{
  "num_hidden_layers": 17,
  "hidden_size": 384,
  "num_attention_heads": 4,
  "num_key_value_heads": 1,
  "head_dim": 128,
  "intermediate_size": 1152,
  "vocab_size": 2048,
  "hidden_act": "gelu",
  "norm": "layernorm",
  "norm_place": "pre",
  "norm_eps": 1e-05,
  "positions": "rope",
  "rope_theta": 69300.0,
  "rope_fraction": 1.0,
  "qk_norm": false,
  "attn_scale": 0.0884,
  "bias": "none",
  "tie_word_embeddings": true,
  "parallel_block": false,
  "init": "uniform",
  "init_std_qkv": 0.0293,
  "init_std_o": 0.0,
  "init_std_up": 0.0293,
  "init_std_down": 0.0,
  "optimizer": "muon_variant",
  "learning_rate": 0.00671,
  "lr_mult_o": 4.0,
  "lr_mult_down": 2.0,
  "beta1": 0.95,
  "lr_head": 0.0069,
  "max_grad_norm": 1.0,
  "warmup_steps": 200,
  "schedule": "wsd",
  "decay_fraction": 0.836,
  "decay_shape": "linear",
  "final_lr_fraction": 0.0,
  "batch_tokens": 65536,
  "max_seq_len": 512,
  "doc_mask": true,
  "train_tokens": 637600000,
  "max_steps": 9730,
  "dataset": "wikipedia_en"
}
MLP neurons of a small language model. Each row is named by its layer, matrix (up: input weights) and neuron, and shows model dimensions 32-127. Each number is 128 + 32 x the weight over its row's rms, rounded and kept within 0 to 255.
Before each neuron's rows, "fires in" lists the words (lower case) most often at its 100 highest values on Wikipedia text that the model never trained on.

fires in: "united", "royal", "school"
L2.up611 [138 125 173 107 140 166  78 148 148 139  95 143 154  24 105 178 152  68 131 100 104 111 161 134 186 170 196 153 110 149 153 208 155 156 120  94 178 178 138 104 157 160 158 185 171 115 130 142  74  80 102 126 132  98 165 108 115 189 116 148 159  98  98 116 152 139  57 116 194 132 144  75 135 134 138 106 158 144 164 112 138 191  68 144 104 196  80 148 129 119 120 147 112 125 130  89]

fires in: "from", "schmidt"
L5.up947 [105 109  84 201 132 163 102 131 142 161 126 146 132 144  50 138 152 155 101 137  70 119 167 223 130 103 180 156 110 106 136 119 148 118  64 154 153 113 145 143  34 223  36 138 121 149  94 220 163 172 162 179 118 146 109 125 104 125 172 172 144 131 153 112 173 134 150 165 101  83  80 100 103 114 137 122 172 146  74 129  98 118 108  89  77 158 121 173 148 137 146 119 120 167 109 104]

fires in: "south", "southern", "won", "award", "committee", "win"
L2.up303 [148 131  90 160 132 146 123 116 133 141 198 118 164 121 174 114 194 154 151 137 162 130 193 149 138 157  72  99  86 210 122 176 160 130 124 148 120 119  86 119 108 121 141 146 184 103 129 120  70 142 182 151 112 133  88  99 119 160 104 141  87  69 141 123 117 125 107 113 113 115 120 128 161 111  86 163 140 145 135 133 104 126 172 108 102 168 118 151 117 168 130 148 115 151  92 148]

fires in: "of", "basketball", "league", "senior", "regular"
L9.up926 [142  90 118 121 136 144 115 157 150  89 115 140 126 165  90 125 118  91  89 137 124 134 164 130 138 162 119 104 172 126 136 165 151 126 125 145  94 169  93 170 108 146 150 135 181 107 168 155 117 158 189 140  67 188 115 123 142 128 126 104 139  91  61 119  82 153 160  82 109 191 108 173 107 163 125 155 130 163 101 101 192 194 115 118 168  87 183 149 184  97 180 113 142  80 145  88]

fires in: "not", "get", "has", "well", "getting", "despite"
L5.up948 [168 159 157 182 153 102  68 147 148 157 150 160 164 132 139 134 164  98 181 165 165  67  78  84 129  77 153 197 139 145 148 108 112  91 155  23 120 111  88 139 124 163 181 118 151 150 145 117 165  89 168 144 108 129 144 164 140 134 158 160 185 188 118 122 150 126 153  86 103  96 104 134 100 149  94 162 144 151  84 140 141 124 158 140 153 113 147 143  71 184  36 102 135  83 165 146]

fires in: "with", "against", "by"
L9.up544 [183 157 111 167 144 107  77 165 140 206 103 152 197 188 201 165 158 149 176 145 139  85 131 121 114 178 237 133 142 149 119 102 155 110 117 123 154 168  74  93  58 109  87  98 115 132 135  99 147 165 159 153 132 144 155 118 126 156 133  86 132  85 176  59 141 176 172 156 102  75 158 125 145 173 123 182 158 133 115 168 132  72 107 106 145 115 104 115 187  95  98  79 149 106 120 110]

fires in: "made", "king", "history", "chinese"
L2.up923 [135 122 121 125 179 140 101 139 108  99 146 130 119 122 137  75  73 156 115 131 173  51 156  68 108 164 160 147 133  98 158 169 164 110 114 110 132  22 128 125 150 103  86 123 114  93 173  91 168 151 155  93 118  72 144 208 147  76 136  88 192 127 124 116  69 125 151 162 117 127 147 124 103 105 161 135  60  86 146 133 166 128 133 148 132 172 176 153 158 133 175  93 116 115  69  75]

fires in: "of", "documentary", "exhibits"
L4.up930 [149 146 116 126 141 146 118 153 138  79  35 185 138  84 150  89 109 126 160 173 169 108 148 156  99 140 120  95 132 114 176 151 158 122 128 139 126 132 156 121 136  99 102 148 154 145  88 141 133 162 104 127 151 119 128 121  98 137 164 141 144  95 100 138 147  95 123 101 134 110 124 200  92 189 127 134  97 125  74 169 113 109 161 136  75  91 120 123 133 142 163 186 132 170 134  63]

fires in: "3", "ii"
L2.up571 [115 113  98 197 144 103 140 139 117 106 123 150  94 157 175 151 148 103 162 116  66 119 113 128  45 125 160  76 139  63 114  66 162 153 144 139 127 123 163  56  75 153 122 157 126 155 103 104 172 124  85  99  95  97 116 130 169 123 103 167 150 152  83 115 126 109 123 106 150 131 153 154  95 121 122 119 142 155 133 172  63  66 172 141 104 220 101  94 150 120 154 107 156  86  64 150]

fires in: "national", "general", "victoria", "awarded"
L2.up742 [112 124 128 152 144 104 150 146 157 119 112 121  84 111 128 127 146 176 107 109 111 121 108 157 148 141 152  88 152  87 106 136 132 148 119 103 146 144 115  68 146 118 139 192  84 106 137  79 137 174 140 162 120 114 139 107  77 146 132 179 141 107 151 202  70 200  96 105 155 212 101 100 101 134 148 121 200 114 114 128 142 130  83 144 124 171  84 139 160  82 140 102 134 105 122 132]

fires in: "career", "season", "games", "years", "days"
L6.up832 [147 182 171 115 161  82 162 180  89 147 147 136  84 128  69 150 122 153 129 145 108 124 208 146 169 121  85  72 115 119 111 219 101  92 116 134 163 120 112  61 163 123 173 123 145 115 109 111 105 204 125 152 178 155 108 118  90 110 116 162 102 172 118  86 103 135 127 137  62 152 184 173 153  91 119  39  61 162 100 123 110 132 158 127 118  99 151 127 146 134  99 151 129 107 155 145]

fires in: "new", "american", "united", "news"
L2.up380 [159 107 105 148  80 164 128 169 152 161 130 117 131  92 137 190 136 137 132  85 127 106  39 146  99 158 108  78  52 151 170 188 108 129 122 127 153  89  51 148 130 141  63 150 105 121 165 136 116 176 109 121 165  59 118 104 160 151 139 106 134  96 175 129 110 158 139 125 152 103 221 106 126 165 121 160 119 164 146 159 119 192 130 130 193 112 163  89 156 159 133 140 109 106  93 132]

fires in: "he", "also", "method", "to", "conference"
L5.up310 [150 180  98 169 156 128 164 134  53 148 126 128 163  99 117 106  98 121  77 159  78 101 131 114 146 158 112  83 132 131  11 149  81 132  95 179 128 148 142 172 119 113 127 166 145  82 139 206  74 131 111 158  78 156 130 136 134 147  77 158  87 140  88 112 103  80 130 131 126 174 103 152  79 134 120 113 130  67 147 100 135 119 117 117 132 144 142  94 113 113 147 122 117 113 101  94]

fires in: "as", "where", "something", "woman", "if"
L5.up204 [187  98 121 177  76 152 255 170 130  95 138 100 146  96 121 137 128 201 107  91  93  72 134 109  71 159 116 215 113 107 118 159 138 156 141 122 172 142 154 156 156 146 103 155  96 175  61  81 116 114  70 120 144  89 152 139 168 140 109 108 136 114 149  87 127  71 125 148 144 147  29  89  83 135  72 162 170 130 161 129 162 102 181 106 165 206 146 121 137 105 144 120 178 130 146 114]

fires in: "s", "his"
L6.up1142 [122 140 149 144 108 152 124 136 156 110 123 139 137 149 128 145 102 162 151 191 138 100 140 112  97 144 115 199 167 147 138 171 103 100 147  87 120  80  57 125 142 115 156 118  88 150 113 144 112  98 120 113 164 189 108 185 117 119  91 218 114  73 194 147 117 162 173 108 169 110 101 102 197 174 117 125 168 100  97 142 106 115 163 130 114 128 129 122 131 129 136 129 110 119 109 113]

fires in: "also", "not", "to", "only"
L6.up407 [144 130  97 117 148 118  89 147  69 137 102  65 165 129 162 101  90 151 110 146 155 115  88  92 103 121 159 123 145 149 164 185 144 118 185 142 128 140  65 126 188 135 126 131 154 141  82 164 161 185 126 174 137 136 118 130 122 119 126 124 103 143 140 152 184 146 120  97  42 107 116 188 155 157 199  68 153 123 135 172  84 167  92  91 204 142 128 140  99 118  99 131 120  82 136 122]

fires in: "to", "common", "coming", "committee", "railroad"
L9.up582 [ 88 101 148 122  63  45 114  83 158 127 163 148  62 154 131  87 121 120 139 180 100 168 129 122 165 125 192 102  79 113 117 206 146  97 154 158 148 104 159 110 167 114 152 133 184  93  94 187 104 150 132 167  64 141 176  95 139 138 131 132  98  94 104 214 173  91 181 131 150 100 168 112  89 163  85 130 122 108 125 123 126  95 136 116  88  73 128 128 160 105 148 126 170 115 132 127]

fires in: "of", "best", "produced"
L8.up696 [155 161 132 126 140 124 110  69 134 116  86 119 119 149 157 103 201 129 108 147 129 122 161 122 147  92  95  52 113 189 110 153  85  77 106 145 167 128  59 174  66 143 111 124 119 165 106  49 159 111 119 133 114 217 199 128 105 123 138 161 102 141 129 129 156 128 122 183 123 144 140 153 200 132  95  89  99 162 167 133 146 155 118 170 133 147 138 102 121 115 191  55 123  83 184 127]

fires in: "2016", "2017", "2018", "2006", "2020", "2015"
L2.up740 [115 118  57 109 144  70 141 146  81  92 179 114 115 104  79 143 147 165 130 104 133  96  88 108 150 136 189 160 137 159 146 150 141 129  84  98 156 104 117 187 119 179 167 124  84  90  86 177 157 116  78 171 155 136 150 148 164 105 125  76 138 134 124  76 126  73 157 103  98 143 117 126 150 176 129 152 101 113 115 142 146 141 145 142 146 196  91 129 141  72 114  99 176 164 151 206]

fires in: "of", "days", "memorial", "minutes", "minute"
L8.up647 [142 104  85 141 179 136  80  70 154 136 150 142 113  63 151 103 167 121 177 103 114  75 164 100 120 121 212 195 176 143 149 161 141 146 177 161 129  89 112 172 104 133 101 178 148  93 115 100 131 170 115 155 126 144 185 124 145 110 182 157 146 143 103 155 118  96 161 115  90 125 103  95 140 127 112 130 128 143 147 198 106 118 132 127 135 156 124 107  94 141 128 102  94  83  92  69]

fires in: "on", "together", "under", "well"
L9.up464 [175 108 107 160 110 126 124 227 107 129 104 145  32 158 123 152 128  70 164 116 149 103 119 122 109  81 161 116 181 130 142 152 100 111 145 137 213 112  81 120 133 155 151 154  58 135 125 150 175 123 179 127 100  84 108 121 181 159 149 129 129  97 131  73 125 137 157 175 125 119 101 164 129  82 169 117 136 153 185 156 169 142 157 124 122 120 116  45  48 144 110  60 182  72 123 189]

fires in: "not", "before", "completed", "korean", "italian", "then"
L5.up499 [118  95 106 126 192  90 132 155 147 129  64 113 112  99 144 106 154 143 157  67  89 116 110 153 153 134 189 119 159 173  87 181 134 153 107  72 152 201  69 143  94 115  56 176 151 160 107 154 187 170 139 114  86 109 148 142  77 142 116 170  98  64 129 115 157 150 108 118 167 125 124 119 105 160  95 156 127 169 144 146 110  86 112 122 117 103 125 112 192 169 127 132  65 134  62 118]

fires in: "have", "has"
L5.up592 [109 114 119 189 167 105 149 180 159 102 213 170 113 137 122 107 152 127 114 127 109 133  55 136 120 165 113 206  54  26 161 110 151  74 129  85  90 137  94 153 117 156 167 154 107 166 145 133 141 129 140 176  92 145  87 153 148 116  88 124 116  87 123  90  97 173 147 157 113 157  91 172  49 144 189 158 202 111 113 141 124 166 183 111 176 130 111 175 101 199 143 158 124  76 106 170]

fires in: "railroad", "french", "american", "japanese", "volleyball", "british"
L2.up440 [ 90 141 148 160 158 131 126 141 121 182 143 132 113 160  85 145  84 130  77 139 111 132  52 216 162  89 167 122  82 125 151 183 136 157 107 139  94 117 116  98  75 154 134 129 148  76  77 159 192  93  64 138 111 144 189 174 166 170 124 114 120 148  89  98  67 131 150 141 182 153 156  95  98  82 156 170 124 127  95 154 138  77  71 135  92 126 182 135 126 148 149 132 113 175  75  70]

fires in: "on"
L5.up658 [132 148 189  61 168 107 111  94 155 161 130  89 146 141  74 174 127 139 195 146 131 108  98  97 113 129 123 159 123  69 110  91 135 130 181  63 121 115 110  92 120 145 145  77 111  69 110 132 126  93  99 124 126 105 113 128 143 132 128 148 175  82 138 136 178 157 147 168  79 146  82 106 154 117 142  59 188 128 175  98 153 172 127 171 124  72 136  88  92 122 140  95  51 140  87 115]

fires in: "days", "w", "would", "makes", "language", "years"
L9.up835 [121 171 147 141 128 134 140 135  61 120 131 126  84  90 201 151  93 117 204  69 128 196 132 135 119 140  56 133 141 159  77 100 131 154 103 187 110 115  74 138 202 109 100  82 122 113  94 159 137 114 157  97  84 192 132  77 167 157  96 154 136 139 149 122  82 126  63 130 101  99 118 127 142 122 110 121 112  82 132 144 114 115 169  86 104 145 134 139  97 147 122 173 119 113 150 161]

fires in: "for", "with", "sent", "formats", "murder"
L4.up897 [120 133 104 122 156 141 161 132 163 150 136 155 189 136 109 187 178 118 119 114 117  70 124 143 133 135 119 141  96 118 138  98 187 104 199  32  84 117 145 126 145 135  51 101  79 119 179 103 149 100  96 181  76 112 171 114  80 103 158  81 145  95 144 147 210 152 120 153 146 124  98  84  82 160 116  70 110 146 102 116  85 148 132 137 166 136 161  90 103 158 116 133 130  70 121 158]

fires in: "as", "along"
L12.up490 [175  99 147 116  66 140 123 152 152  98 177 140  94 157 162 130 110 106 127 153 141  92 150 179  48  45 116 125  99 110 127  97 189 123 163 119 132 168  74 106 116 129 134 165 127 137  81  74 142  67 115 149 101  46 181 171 158 148  87 170  95 126 105 103  45 108 118 148 123  97 142 137 169 119  98 135 155 145  82 140 141 139  88 122  70 134 147 108  92 133 149 101 158  90 122 147]

fires in: "to", "would", "not"
L6.up942 [ 81 127 235 136 135 169 130 104 127 107  87 158  81 128 124 108 122 150 144 179  84 123 142 147 139 144 150 139 158 137 199 147 177 165 128  78 143  82  88  92  86 117 151 128 148 121 153 172 134 183  90 137 157 136 136 111 168 129 162 164 120 134 144 157 131  86  90 143 109 137  86 106 155 138 132  77  81  95 175 141 100 144 161  72 109 151 182 130 106 126 166 106 157 142  93  70]

fires in: "these", "further", "year", "time", "other", "following"
L6.up540 [122 117 137 103 123 136 141 130  68 140 141 100 118  67 118 158 134 209 128 108 121 132 128 191 178 101  92 140 174  92 130 145 146 135 121 112 195 172  70 128 149  90 165 132 153 127  97  96 179 163  62 126 126 150 107 113 139 116  90 150 140 170 152 137 129 152 141 164 125  59 122 115  96  98 115 110 128 165 115 182  78 114  89 130 102 105 149 171 152 107 113 110 153  61 103 191]

fires in: "time", "year", "years", "life", "first", "when"
L6.up1132 [156 173 160 143 126 135 138 115 121 166 128 174  89 102  95 119 138 158 135 124 129 127 186  83 157 148 128 195 136 135 126 148 136  87 154 125 150 255 112 159  92 173 132 138 116 190 121 153 163 120 148 121  91 127 138 130  88 149 163 135 118 138 161 134 112 106 121 126 112 134 157  86 114 178 112 120 126 142 119 117 152 140  96 173 118  97 146 123 140  98 109  70  79  83 128 127]

fires in: "9", "regular", "västra", "9th", "average"
L6.up394 [169 147 168 158  99  93 129 177 135 125 129 109 127  76 114  85  94 135 125 166 156 102 147 144  92  90  73 110 120 184 146 164 169 119 232 113 121 155 139 189 115 164 136 154  96 148 161 139 118 101 190 165 118 121 157  78 152 131 157 174 127 173 138 122 141 124 108 162 155 113 106 127  90 138 138 163 105 131  74 104 111 181 164 152  97  70 105 166 117 121 133 126  98 154  70  88]

fires in: "of", "this", "twelve", "next", "than", "latter"
L5.up433 [ 89 122 100 101 152  66 138 173  73 158 135 160 120 109  97  91 156  74 121  84 111 118 155 135 100 121 140 182 195 164  74 130 190 174 107 133 139 130 128 133 168 133 102  98 151 161  86 136 161 118 139 138 125 200 146  97 133  93  99 108 157  78 142 142 180  68 145 151 114 121 130  95 123 109  91 103 127 160 102 120 120 114 189 161 153 107 112 117  60 120 156 101 157 102 182 132]

fires in: "not", "further", "especially"
L4.up680 [135 108 112 150 197 137 128 153 123 125 127 113 139  93 106  98 118 128 146 205  74 113  72 155 103  83 137 180 187 197 116 169 105 105 152 115  90 112 135 110 142 125 118 138 105 133 111 183 194 133  82 159 122 162 163 153 113  92 189 143 136 104 124  68 164 153 136 133 142 109  87 151  75 156 138 143 137 135 133 102 108 166 150 134 119 163 154 136  65  86 113 163 136  84 117 135]

fires in: "but", "however", "example", "was"
L9.up563 [138 120 148  84 214 125 129 139 119 128 160 110 105 134 104  99  44 165 124 122 151 132 172 123 145 193  87 125 133 149 134 154  78 159  82 114 159 108 119  95 145  78 124 128 160 111 154  73 175 177 194 124 107 134 144 114 159 141 221 120 138 131 192 171  77 162 141 115 110 125 106 167 146 150 128 162 116 103 166 137 146  97 116 157 167  94 126 157  70 130 103 107 154 103 106 121]

fires in: "the", "more", "of", "s", "most"
L9.up1080 [156  90 117 123 143 142 131 134 138  79 147  82 169  90 128 197 146 190 150 151 170 162  89 131 150 130 118 167 136 169 148 136 142 155 136  99  95 134 143 155  68 127 134  98 121 164 133  96 124  99 146 101 187 141 200 123 129  93  67 167 189 143 120 173  58 145 102  95 120  60 134  74 116  83  95 156 114 155 154 118 162 112 191 151 158 109  79 121 135 148 182 174 116 116 170 115]

fires in: "the", "railway", "railroad", "racing", "then"
L12.up972 [ 68 122 141 152 115 182 185  66 126  94 166 139 100 123 108 130 124 103 160 103 115 150 103  58 161  53 138 148 111 151 113 140 120  98  98 157  96 137 107 163 125 170 159 119 157 170 121  61 165 122 137 114 103  87 156 126 173 149 133 100 100 197 112  93 121 142 161  73 158 109 135 126 158 135 163 115 157 177 151 118 108 155 159 113 126 123 147  85 176 171 130  65 152 158 154 163]

fires in: "of", "composer", "late", "early", "regiment"
L5.up423 [110 134 147  55 120 176 111 152 145 133 135 104 134 133 136 159 149 214 100 107 137 114  80  91 121 112 112 148 120  67 130 157  75 146  93 144 137 131 119 137 106 151 147 126 163 124  80 172 163 187 137 135  90  59 160 141 142 157 163 108 167 184  64 137 120 116 172 105 100 141 109 134 139 148 162  77 162  91 154 140 100 108 137  98 103 136 114  87 156 184  67  93 146 157 151 108]

fires in: "of", "from", "above"
L9.up1043 [180 122 106 124 143 105  98 126 187 130  90 159  73 166 162 101 119 106 152  92 131  93  82 107 132 143 144 162 144 110 118 171  84  59  77 153 116 140 121 109 135 170 116 108 155  87 144 148 102 141 156 128 153 143 186 100 196 167  87  89 120 107 156 112 134 161 109 225 111 136 107 140  84 155 165  73 183 182 111 164 117 127 173 123 165 124 137 167  73 144 149 103 120  83 146 188]